From a checkpoint of a small transformer trained on Wikipedia.
Size: 11 layers, width 320, 4 heads of 64, MLP 1280 tanh GELU, vocabulary 8192, 15.4M parameters.
Architecture: LayerNorm before each block, learned positions, biases, normalized queries and keys.
Training: 285M tokens, 8710 steps.
MLP neurons of a small language model. Each row is named by its layer, matrix (down: output weights) and neuron, and shows model dimensions 80-207. Each number is 200 + 20 x the weight over its row's rms, rounded and kept within 0 to 999.
After each neuron's rows, "raises" lists the tokens whose logits its output raises most directly, leaving later layers aside.

L3.down114,194,212,215,208,162,205,230,251,189,189,224,213,216,177,196,181,255,213,207,186,214,220,189,180,169,171,193,197,203,199,195,173,202,216,179,221,181,201,230,198,177,207,180,204,205,202,229,187,214,209,242,170,188,216,197,231,143,180,156,233,175,206,213,172,215,183,192,211,204,220,192,192,204,190,214,239,216,162,178,162,194,206,219,225,207,173,219,235,203,161,183,213,219,184,182,205,198,213,195,206,217,163,180,197,148,191,181,177,191,191,212,198,192,187,185,181,210,220,226,199,190,181,180,185,191,219,196,169
raises: "6", "7", "8", "5", "4"

L4.down1267,204,201,170,228,211,158,193,221,238,195,201,235,188,190,203,195,201,192,178,227,212,207,209,190,213,194,208,214,204,178,240,176,215,238,180,192,187,203,214,197,183,215,186,217,232,196,195,198,215,148,229,239,184,190,220,207,211,163,203,221,211,191,236,189,213,225,172,227,178,186,203,148,169,194,191,205,199,213,197,189,179,200,194,209,168,197,187,223,197,197,230,182,192,187,184,193,188,199,208,152,206,209,212,198,208,172,193,213,196,171,235,194,197,212,201,209,195,197,209,183,232,190,203,189,181,196,220,232
raises: "less", "ful", "get", "log", "d"

L2.down1233,209,208,247,202,158,211,193,185,228,179,160,179,184,212,207,233,197,247,149,189,210,236,177,208,205,192,238,219,202,197,219,248,164,207,233,246,144,192,189,169,177,191,218,196,162,214,245,199,185,191,185,241,195,161,194,202,199,216,263,218,195,205,226,179,226,200,181,208,234,162,196,197,190,196,182,184,208,199,208,218,184,228,206,226,184,190,212,226,227,204,179,216,214,177,186,188,184,205,194,193,167,233,217,187,190,197,187,188,191,200,195,194,182,148,214,201,214,209,202,205,181,175,199,235,205,193,235,210
raises: "\n ", " |", ",", " ;", " -"

L7.down968,207,184,198,189,211,186,176,196,211,203,187,216,209,183,209,159,207,187,207,191,189,203,206,184,180,199,210,190,238,173,192,210,234,209,217,183,188,188,187,181,222,202,185,227,219,170,221,185,226,223,219,195,172,202,166,192,172,191,195,183,203,155,188,188,219,205,178,205,191,227,202,199,182,200,204,193,182,193,172,202,174,210,211,177,193,206,213,195,195,200,197,178,212,225,206,171,230,201,198,229,204,191,183,224,204,190,183,200,169,198,223,181,198,167,180,159,186,224,212,170,173,233,199,226,180,199,261,225
raises: "\n", "\n\n", " Career", " Opponent", " Known"

L7.down167,179,234,167,218,185,180,194,193,221,198,193,165,184,202,190,186,218,226,167,218,240,193,205,188,178,217,195,186,198,198,210,193,208,207,185,187,166,205,188,222,196,207,210,230,177,214,159,226,219,227,228,188,186,193,208,214,206,205,177,153,203,209,209,219,186,185,216,222,190,230,182,198,162,190,203,215,188,197,207,205,227,178,192,181,219,217,213,212,203,182,189,184,220,202,219,212,185,178,223,221,176,211,220,196,189,196,191,214,258,252,191,197,182,203,213,197,231,194,147,192,186,198,135,233,223,168,194,192
raises: "n", "r", "d", "l", "ance"

L3.down28,190,208,190,198,199,231,199,203,209,215,197,217,205,214,217,177,182,187,198,203,222,200,195,220,228,216,225,213,206,210,270,200,183,156,166,200,217,181,214,176,179,205,212,181,200,196,184,200,207,216,175,209,199,171,210,182,185,222,212,182,191,229,214,210,179,203,179,212,217,195,213,204,199,201,164,202,216,215,216,215,169,252,255,181,221,207,195,168,207,193,184,184,204,215,203,196,187,211,189,163,221,171,204,220,169,187,196,221,233,196,202,195,203,170,210,195,177,173,232,235,236,202,216,226,162,225,183,185
raises: "ary", "any", "an", "ant", "ano"

L3.down834,186,193,252,242,224,207,206,194,213,208,178,177,199,192,203,220,209,188,209,185,210,203,219,199,210,179,167,191,175,174,214,186,190,175,190,223,202,225,229,191,205,186,225,172,209,220,197,222,188,212,198,197,168,183,153,186,174,181,258,203,158,219,187,173,218,158,194,191,228,192,189,195,178,182,195,186,198,183,232,210,188,202,233,197,215,185,215,221,198,186,211,200,206,219,216,229,200,209,218,217,206,194,204,210,199,204,164,237,206,199,203,177,182,196,184,200,205,206,218,210,169,195,202,185,209,210,191,181
raises: "é", "án", "-", "ée", "ía"

L2.down215,170,194,196,212,193,181,154,207,207,199,223,179,208,185,166,175,220,174,196,222,157,181,196,182,203,205,231,210,197,202,183,182,186,207,163,207,186,199,181,159,201,206,213,251,222,222,196,170,207,256,197,218,164,205,177,170,196,190,208,211,207,177,205,217,233,207,208,214,222,208,197,156,221,204,205,193,231,195,192,191,208,202,177,222,196,175,188,223,219,191,201,184,204,196,199,193,205,164,219,220,193,194,192,214,209,212,231,229,172,208,209,208,209,194,200,210,199,187,158,186,181,193,213,197,198,223,220,225
raises: "  ", "\n", " –", " -", " —"

L3.down269,201,172,232,199,205,194,197,167,179,192,166,212,200,163,209,216,196,198,194,223,176,221,172,194,210,208,208,243,205,188,196,217,207,199,213,196,199,224,180,183,223,218,229,216,189,170,178,207,177,173,199,207,214,194,185,208,156,193,238,223,245,186,201,216,198,166,213,173,179,205,205,197,214,144,217,199,227,214,203,204,173,182,183,231,209,205,206,182,167,202,164,236,215,161,199,197,222,234,207,207,213,201,189,197,183,229,172,171,173,178,210,196,185,183,239,193,173,195,228,221,188,209,260,204,201,188,202,172
raises: "\"", "”", "]", "}", " ;"

L4.down620,214,230,234,185,214,174,221,176,204,206,200,205,208,217,186,168,188,194,196,195,208,219,244,207,212,167,179,200,192,200,193,220,207,207,206,213,202,203,154,198,185,161,202,180,202,187,214,183,210,183,214,227,228,196,210,210,202,194,199,221,215,208,210,193,213,222,212,211,181,198,197,224,193,183,226,213,208,199,199,205,155,183,229,162,189,202,203,218,213,215,197,223,205,184,199,201,188,174,204,202,188,226,180,209,203,206,227,199,219,221,191,189,197,199,207,176,193,244,191,200,218,202,200,202,210,229,199,213
raises: "ug", "ush", "uz", "u", "uh"

L3.down21,249,212,195,185,169,166,216,201,189,193,196,219,191,179,172,189,199,199,202,191,213,190,242,196,186,199,204,195,178,211,216,210,196,221,191,200,216,208,169,216,170,189,183,171,188,190,200,222,222,224,174,213,196,211,208,221,205,200,185,213,215,203,202,195,213,198,199,233,200,206,191,192,206,242,205,195,224,180,222,174,176,171,187,210,190,189,245,202,231,226,223,214,207,230,200,199,179,209,218,211,244,198,180,204,194,236,196,212,206,172,189,176,225,206,235,229,209,213,169,181,204,150,188,204,230,182,198,192
raises: "iz", "ichi", "iga", "isa", "ita"

L2.down245,226,212,201,175,205,192,211,253,189,164,206,174,232,197,200,210,223,208,211,197,201,189,183,186,187,182,200,236,211,196,226,211,185,204,175,239,193,191,203,190,198,220,241,189,194,188,218,160,210,238,163,179,177,223,195,197,204,195,241,214,191,173,194,186,223,180,207,223,200,155,202,218,188,201,166,161,225,216,211,192,182,211,184,201,191,193,185,172,229,186,212,249,219,185,200,198,184,179,212,188,192,191,195,194,177,199,206,159,198,179,211,227,167,208,201,207,228,190,212,217,165,195,197,220,200,212,226,208
raises: " September", " May", " January", " June", " July"

L3.down1123,210,196,199,217,203,200,206,199,204,220,199,182,193,219,189,211,205,146,184,217,179,203,185,200,208,192,225,184,175,237,194,221,222,194,187,219,173,203,182,236,168,221,183,177,196,184,219,223,183,212,217,183,202,223,228,205,212,224,222,208,202,193,174,178,185,203,215,192,185,209,194,215,180,226,213,178,201,206,187,192,213,185,132,218,195,184,194,226,187,204,151,190,225,196,216,205,193,211,183,172,232,202,226,222,237,242,220,190,210,208,206,169,166,184,221,195,215,215,196,187,203,184,243,201,203,228,217,178
raises: " south", " northwest", " north", " southwest", " southeast"

L4.down893,217,182,209,189,201,192,185,181,181,188,143,215,219,217,220,171,210,186,197,170,192,215,172,200,192,199,226,180,212,175,201,214,166,204,220,205,195,202,157,203,177,220,228,183,172,185,242,207,216,200,201,222,198,184,215,215,223,182,224,221,193,202,217,197,199,207,195,211,197,187,204,185,209,170,200,182,198,182,182,191,199,226,190,258,231,221,198,188,184,164,171,172,218,238,208,187,213,204,166,165,225,186,178,188,220,200,236,229,217,201,190,218,179,193,212,186,224,217,223,192,199,216,215,242,213,194,185,190
raises: " Pld", "\n", "|", "\n ", "  "

L4.down245,209,200,156,190,197,200,207,208,185,194,213,172,205,186,152,200,197,189,201,179,187,192,168,176,215,213,212,170,204,204,208,214,216,188,197,211,186,205,183,213,170,197,181,141,201,213,227,244,183,226,183,202,210,195,195,181,211,191,216,210,236,182,168,210,204,213,183,175,222,216,197,205,182,228,180,208,229,192,172,234,243,240,211,201,206,179,180,198,181,193,206,154,168,234,177,181,213,230,214,186,210,173,171,201,236,222,225,238,203,203,164,196,196,222,225,199,192,194,213,212,238,203,221,180,195,199,206,211
raises: "  ", "\n", "|", " 0", " 202"

L7.down549,204,203,223,223,223,209,191,214,202,239,194,173,197,191,218,209,204,214,174,194,217,252,211,212,190,171,228,178,192,186,173,207,170,218,198,175,203,189,175,198,181,173,237,190,234,174,206,190,205,190,205,170,184,217,202,201,192,148,183,209,207,178,165,219,230,181,199,205,210,164,200,192,234,214,229,195,209,204,193,191,179,202,214,187,192,156,165,189,189,214,157,193,204,199,189,178,179,199,203,178,224,197,205,191,189,165,244,165,177,233,173,185,195,190,197,189,227,207,215,214,143,220,203,218,186,183,196,210
raises: "alt", "sson", "els", "gers", "oles"

L2.down180,187,215,198,201,208,178,218,196,190,184,221,168,213,165,190,204,209,225,216,203,175,210,205,168,185,200,211,247,229,159,226,199,175,212,166,214,210,191,198,175,185,218,193,214,206,184,192,200,166,234,204,211,200,211,197,207,192,204,218,230,191,174,191,204,228,180,214,197,210,220,160,224,212,178,188,205,252,193,181,190,175,238,177,230,188,208,194,234,197,177,181,242,213,190,174,171,188,185,207,219,220,201,211,221,146,215,193,181,192,183,198,194,141,175,199,213,217,208,163,199,179,174,190,199,191,206,242,214
raises: ",", "-", ".", "–", " and"

L7.down486,186,230,191,214,174,178,214,170,189,197,207,231,192,210,158,166,216,209,256,237,201,164,171,193,174,211,171,189,172,200,225,214,214,188,222,207,181,195,165,212,208,187,193,215,198,203,202,200,203,219,175,182,191,185,211,190,212,191,233,216,233,158,205,206,198,216,205,192,224,174,208,209,166,207,208,180,238,211,217,204,219,179,238,225,205,207,215,218,203,223,184,219,207,248,210,197,200,216,190,183,190,184,198,202,227,222,175,217,172,158,214,216,227,178,173,232,195,224,218,189,201,221,186,203,184,200,196,199
raises: "rity", "ensive", "ently", " against", "ross"

L3.down1267,222,214,179,201,194,199,210,212,221,208,203,203,212,204,197,202,196,194,216,202,200,212,176,152,203,176,224,207,189,232,218,203,192,189,181,198,179,186,197,194,211,222,201,219,173,254,187,200,240,203,237,168,193,206,183,192,184,184,219,193,155,221,179,208,149,186,200,190,199,193,190,207,204,199,195,207,194,225,165,208,183,233,246,183,177,179,179,211,186,203,212,196,207,219,222,212,219,211,206,182,166,211,179,233,177,199,188,195,214,172,179,156,205,198,221,219,193,213,193,212,231,209,243,210,180,198,180,218
raises: " tournament", " championship", "finals", " champions", " Athletic"

L2.down352,230,202,199,183,190,200,191,228,220,175,207,189,198,203,195,200,229,245,196,185,193,222,176,177,199,147,195,216,241,201,231,211,164,211,176,232,212,202,196,189,198,203,218,200,206,202,219,171,213,204,175,173,206,238,204,207,206,187,240,227,185,187,192,206,225,200,227,224,182,165,197,190,183,201,204,168,222,189,241,188,191,208,190,203,171,199,219,158,225,197,171,242,243,191,211,209,183,217,205,198,200,185,187,183,179,193,224,154,201,173,231,188,195,196,191,226,225,205,223,228,154,183,200,189,201,184,219,203
raises: " May", " January", " June", " September", " July"

L7.down254,216,188,177,180,171,176,195,211,216,172,226,186,212,220,168,207,193,179,208,215,186,177,193,198,174,201,195,205,229,185,225,216,199,193,188,182,216,168,218,188,245,166,206,219,201,196,201,215,179,187,192,220,201,207,200,205,171,202,192,203,206,229,177,194,161,229,195,199,201,193,188,223,210,188,203,209,206,218,203,218,205,186,181,175,195,237,220,207,182,178,169,198,230,146,190,223,202,184,215,191,204,207,200,204,197,207,188,190,193,185,184,194,159,245,212,184,194,229,187,224,213,198,171,195,185,219,197,231
raises: " another", " their", " them", " him", " its"

L2.down129,203,208,253,228,178,206,226,193,242,189,209,183,225,188,193,204,171,184,157,201,236,196,200,206,191,202,212,204,240,192,214,227,182,213,199,187,177,206,223,190,204,186,202,179,152,199,170,185,197,187,219,170,188,147,242,227,193,202,228,185,190,245,167,177,192,207,203,206,217,186,215,217,173,228,197,181,221,174,206,204,197,239,194,188,172,216,222,207,196,206,212,194,250,177,192,201,216,183,192,199,210,229,203,221,219,245,171,218,204,211,166,219,172,192,216,210,200,207,204,207,165,173,172,230,190,204,209,219
raises: " the", " its", " a", " an", " their"

L2.down705,194,206,167,197,187,194,158,245,191,194,215,208,195,186,204,198,200,215,194,206,191,180,226,197,203,180,267,206,189,212,219,233,171,213,163,218,159,229,207,187,212,228,198,222,199,200,175,178,220,220,192,201,175,230,220,197,240,206,224,217,185,212,211,210,213,194,196,223,183,185,197,182,187,227,178,205,227,215,193,205,179,203,205,211,174,172,168,189,225,197,190,215,198,201,188,179,234,157,267,202,214,193,203,216,221,181,210,196,176,168,203,215,174,196,239,247,186,236,180,203,190,195,202,172,158,200,217,229
raises: " and", ",", "born", "–", "by"

L2.down1067,196,205,223,221,245,236,209,209,194,183,191,187,197,214,210,240,221,173,219,220,197,173,194,201,207,239,215,214,215,182,220,197,171,181,182,185,180,184,204,194,181,189,193,200,218,237,189,181,198,207,192,188,163,179,198,228,208,222,206,193,184,212,204,179,170,208,229,223,172,207,164,221,200,210,205,196,180,229,208,239,182,236,220,206,199,185,179,209,211,197,177,164,199,177,185,221,138,201,225,169,196,173,197,212,158,207,185,220,210,202,206,203,239,197,216,175,196,205,201,179,201,173,229,186,197,185,193,191
raises: "ture", "tor", "ive", "ant", "ual"

L7.down512,212,225,223,208,202,191,196,175,227,212,236,216,196,194,220,173,213,208,181,211,191,204,211,204,191,201,262,189,179,200,211,204,181,191,220,187,206,190,187,183,202,187,187,201,190,172,205,199,194,199,199,203,221,174,225,197,189,214,221,188,167,176,205,187,182,194,199,176,154,218,169,209,196,198,212,170,232,213,176,176,190,251,223,222,175,221,189,207,197,167,194,189,211,195,179,185,154,220,164,189,231,186,208,210,197,211,160,219,197,203,193,162,166,191,203,196,200,174,192,174,184,181,262,221,215,223,227,184
raises: "an", "ane", "ary", "a", "aki"

L2.down1040,198,194,195,221,220,178,207,196,188,187,187,175,198,214,195,201,227,217,199,191,190,190,219,170,160,193,182,184,200,172,210,207,190,212,173,236,172,210,189,185,213,166,196,220,205,193,208,186,206,219,165,183,218,242,219,163,202,189,177,224,208,186,193,215,214,213,180,209,216,188,185,213,208,229,238,230,200,172,196,209,201,204,193,157,220,164,200,195,213,196,198,245,206,225,209,205,203,188,232,205,216,194,198,188,213,186,184,210,191,168,197,189,190,212,177,198,252,225,219,212,226,192,189,191,185,186,178,233
raises: "ink", "ance", "iring", "irt", "ished"

L7.down590,195,181,189,226,214,204,203,182,218,173,209,199,231,176,193,183,207,196,184,157,186,196,192,188,182,197,214,202,226,221,206,219,179,215,219,213,180,211,202,203,222,203,197,182,213,190,195,199,178,210,173,213,171,203,203,175,189,200,249,225,203,211,190,184,215,176,171,224,196,230,220,199,173,164,206,193,210,210,188,181,188,207,191,218,202,209,222,241,189,174,203,176,213,213,232,173,223,214,206,230,180,199,190,215,199,152,199,206,202,190,226,202,211,211,167,150,221,240,191,200,208,221,179,204,190,198,238,207
raises: "\n\n", "\n", "\n ", " statistics", " at"

L7.down1107,204,207,218,208,195,197,183,211,212,222,196,178,159,209,216,227,214,189,184,188,211,173,181,180,189,217,205,156,230,177,167,193,195,214,191,205,197,168,198,186,166,177,195,234,224,220,216,197,186,188,216,178,184,185,203,210,180,196,185,185,135,211,184,189,211,206,204,207,178,208,178,205,238,202,211,209,177,205,211,202,207,224,190,188,202,217,235,220,208,209,210,197,215,171,230,195,204,154,201,233,187,223,221,171,225,158,173,217,187,173,183,211,172,194,207,201,209,228,207,193,218,204,165,208,210,224,202,176
raises: "aut", "apt", "amin", "ace", "ance"

L7.down465,188,168,193,176,189,189,197,200,217,163,208,219,186,191,190,175,220,178,196,187,181,213,154,205,184,222,238,187,232,200,207,217,194,187,203,202,168,174,188,187,197,193,195,211,245,194,202,180,236,223,203,225,202,232,174,210,157,177,195,215,180,150,204,197,231,197,157,218,242,224,184,195,186,203,208,202,177,212,191,190,229,221,217,184,229,190,187,208,207,187,209,187,222,229,201,212,201,205,150,225,214,184,175,229,198,182,180,193,180,185,198,229,217,206,200,183,170,203,191,199,202,183,201,238,179,233,227,194
raises: "\n", "\n\n", " −", " seasons", " +"

L7.down1036,204,163,226,182,184,210,196,171,196,190,204,197,161,212,218,190,210,201,179,180,183,220,207,174,194,199,198,221,223,200,181,239,190,230,210,224,207,196,183,209,192,217,187,166,182,195,202,192,182,230,160,220,217,220,202,216,195,203,283,203,185,185,184,236,216,161,218,189,223,196,168,222,205,238,195,207,196,199,189,222,184,195,207,188,196,178,203,164,193,220,168,196,182,190,205,165,207,219,223,168,208,200,203,195,188,237,178,210,163,207,195,165,164,164,219,187,219,228,155,217,186,191,206,211,190,214,169,186
raises: ".", "\n ", " ;", "]", ")"